config = dict(
    n_layer=12,
    d_model=192,
    n_head=3,
    n_kv_head=3,
    head_dim=64,
    d_mlp=768,
    vocab_size=8192,
    activation='tanh_gelu',
    norm='layernorm',
    norm_place='pre',
    norm_eps=1e-06,
    positions='learned',
    qk_norm=True,
    attn_scale=0.125,
    bias='all',
    tie_embeddings=True,
    parallel_block=False,
    init='trunc',
    init_std_qkv=0.0141,
    init_std_o=0.0141,
    init_std_up=0.0141,
    init_std_down=0.0,
    optimizer='cautious_adamw',
    lr=0.0017,
    beta1=0.9,
    beta2=0.95,
    weight_decay=0.055,
    lr_head=0.00692,
    grad_clip=2.0,
    warmup_steps=248,
    schedule='wsd',
    decay_fraction=0.895,
    decay_shape='linear',
    final_lr_fraction=0.0,
    batch_tokens=[32768, 65536],
    seq_len=1024,
    doc_mask=True,
    train_tokens=546300000,
    steps=12004,
    dataset='wikipedia_en',
)
MLP neurons of a small language model. Each row is named by its layer, matrix (up: input weights) and neuron, and shows model dimensions 112-175. Each number is 200 + 40 x the weight over its row's rms, rounded and kept within 0 to 999.
After each neuron's rows, "fires in" lists the words (lower case) most often at its 100 highest values on Wikipedia text that the model never trained on. A number after a token or word is its count.

L3.up442,169,200,178,227,197,261,201,200,182,195,162,184,203,182,187,236,170,300,168,209,206,220,270,164,114,211,121,155,211,262,193,192,258,239,247,139,145,181,189,265,189,200,217,181,266,236,165,249,224,186,256,275,160,259,183,210,111,220,178,188,194,193,294,209
fires in: "only" 26, "first" 22, "suzuki" 15, "initially" 7, "originally" 6

L3.up268,195,226,216,139,212,206,220,169,196,268,177,187,231,202,214,266,256,197,175,162,214,172,189,188,218,178,151,191,245,263,214,248,196,185,44,214,208,177,114,164,182,163,211,250,160,119,258,238,205,191,152,250,216,283,223,229,221,93,226,169,199,264,210,226
fires in: "also" 42, "still" 11, "even" 10, "only" 7

L4.up16,158,250,257,210,181,179,197,187,264,193,284,142,247,210,131,190,127,161,171,248,177,154,207,194,147,177,181,223,274,259,203,258,219,164,228,248,211,172,136,293,146,193,163,202,206,195,224,244,233,181,103,218,186,252,133,159,145,212,185,192,243,249,208,173
fires in: "he" 40, "team" 10, "jr" 6, "him" 6, "appearances" 4, "his" 4

L3.up712,249,281,220,205,213,174,222,221,223,163,188,213,94,215,262,246,218,160,201,163,160,196,194,198,250,243,185,230,190,227,231,250,263,161,264,165,114,178,229,253,148,251,184,129,241,183,218,228,167,204,146,210,175,156,190,176,210,257,115,225,188,244,215,171
fires in: "season" 31, "name" 15, "by" 8, "as" 7

L4.up306,276,242,173,168,239,159,231,234,170,246,172,203,196,125,211,200,208,186,164,195,191,169,192,201,219,252,226,179,207,201,226,175,200,200,247,181,154,166,222,289,221,226,219,120,269,155,221,159,207,173,189,213,187,218,176,303,215,116,152,229,139,197,163,184
fires in: "as" 15, "is" 12, "title" 8, "station" 7, "name" 7, "athlete" 4

L6.up614,170,206,221,161,171,186,184,194,201,243,167,260,180,224,225,213,206,188,225,194,181,161,200,187,215,248,192,263,250,146,141,209,203,146,184,163,183,169,215,173,173,207,181,225,208,212,226,181,131,259,208,203,148,218,238,130,138,210,286,221,209,169,274,172
fires in: "he" 26, "she" 25, "germany" 5, "shelter" 4, "they" 4

L4.up519,207,171,235,114,233,145,178,227,198,239,114,219,187,165,201,197,252,137,185,177,214,171,197,153,219,129,168,95,146,119,156,223,221,284,206,224,184,130,183,258,193,218,231,241,197,258,186,145,178,221,254,150,172,177,161,206,166,231,225,165,186,269,191,185
fires in: "they" 22, "she" 13, "he" 5, "martín" 4, "you" 4, "13" 4

L4.up622,270,204,285,232,244,165,242,126,215,235,221,284,290,151,228,184,173,77,197,239,231,214,200,171,264,140,197,180,210,156,184,193,178,231,174,212,176,159,168,171,238,239,150,249,170,209,242,215,226,150,188,217,211,191,155,229,174,351,221,203,217,224,202,179
fires in: "he" 51, "she" 8

L3.up367,234,245,239,182,168,239,244,187,225,162,190,260,205,309,215,246,142,122,196,269,178,236,174,206,190,194,162,235,204,244,224,212,215,189,150,189,146,218,160,183,184,193,150,219,298,153,199,215,261,145,220,261,200,251,144,216,160,152,271,70,238,236,196,241
fires in: "also" 32, "largest" 9, "government" 5, "aspects" 5, "directly" 5

L9.up744,253,192,247,178,235,233,257,190,202,241,135,196,267,213,172,149,147,236,218,167,178,197,239,136,139,153,209,182,253,210,199,190,176,97,181,146,211,128,196,223,264,197,172,224,241,219,205,112,236,178,241,226,202,235,189,208,239,210,239,240,279,213,225,107
fires in: "to" 28, "would" 8, "not" 6, "also" 4, "may" 4, "always" 4

L6.up557,171,198,248,200,159,143,253,181,202,265,190,222,139,137,189,215,239,116,237,208,188,205,214,210,238,223,135,180,217,183,225,188,143,213,132,237,217,169,292,199,244,182,168,215,217,220,140,161,184,235,178,149,197,227,218,143,219,206,206,185,208,195,236,187
fires in: "she" 39, "he" 25, "i" 14, "her" 5

L3.up546,304,233,239,186,272,192,153,205,249,264,214,229,201,200,205,190,148,117,183,255,192,157,212,188,238,93,138,241,241,197,186,257,226,207,166,218,259,151,142,138,243,178,273,170,207,150,264,202,180,197,99,233,182,244,211,228,188,212,215,200,197,156,190,158
fires in: "his" 43, "her" 22, "he" 13, "its" 7

L4.up461,277,206,193,202,262,272,247,166,207,234,188,253,256,159,171,196,228,144,226,222,194,205,165,183,255,155,145,199,159,209,218,205,215,191,237,183,275,176,165,167,160,226,132,198,189,178,250,225,187,184,134,218,218,202,139,257,273,198,190,189,224,274,183,194
fires in: "her" 71, "his" 5

L3.up532,168,243,171,203,212,184,187,190,259,208,159,210,205,303,246,161,126,182,191,195,178,187,196,146,140,217,176,235,182,153,250,210,171,122,183,217,186,177,176,258,196,159,188,225,210,259,170,224,226,168,211,305,180,264,165,191,228,162,211,187,192,247,257,219
fires in: "also" 55, "such" 20, "jr" 5

L6.up64,172,165,155,175,265,176,149,201,152,109,314,213,196,182,256,188,190,251,204,250,191,218,201,269,218,235,196,199,162,184,94,157,208,115,78,272,244,148,243,251,203,197,182,215,193,211,202,173,148,224,203,193,196,136,230,216,154,239,218,203,169,141,144,228
fires in: "he" 20, "served" 18, "100" 7, "50" 4, "75" 4

L3.up759,266,194,176,242,192,202,219,241,145,245,258,234,265,151,165,214,175,213,194,162,225,194,212,212,203,227,189,225,229,167,175,226,198,227,194,116,263,204,97,135,138,208,225,127,184,170,208,214,206,214,116,244,186,202,163,180,196,159,240,236,243,198,270,146
fires in: "first" 45, "on" 10, "her" 7, "his" 7, "opposite" 5

L4.up140,263,228,178,246,163,238,172,220,203,207,215,240,199,151,233,215,144,185,229,212,193,188,238,180,91,165,202,200,156,167,225,239,182,237,177,199,230,219,247,174,235,256,217,194,196,297,197,251,233,189,255,212,179,241,206,215,148,228,181,198,171,208,193,217
fires in: "first" 52, "time" 7, "la" 4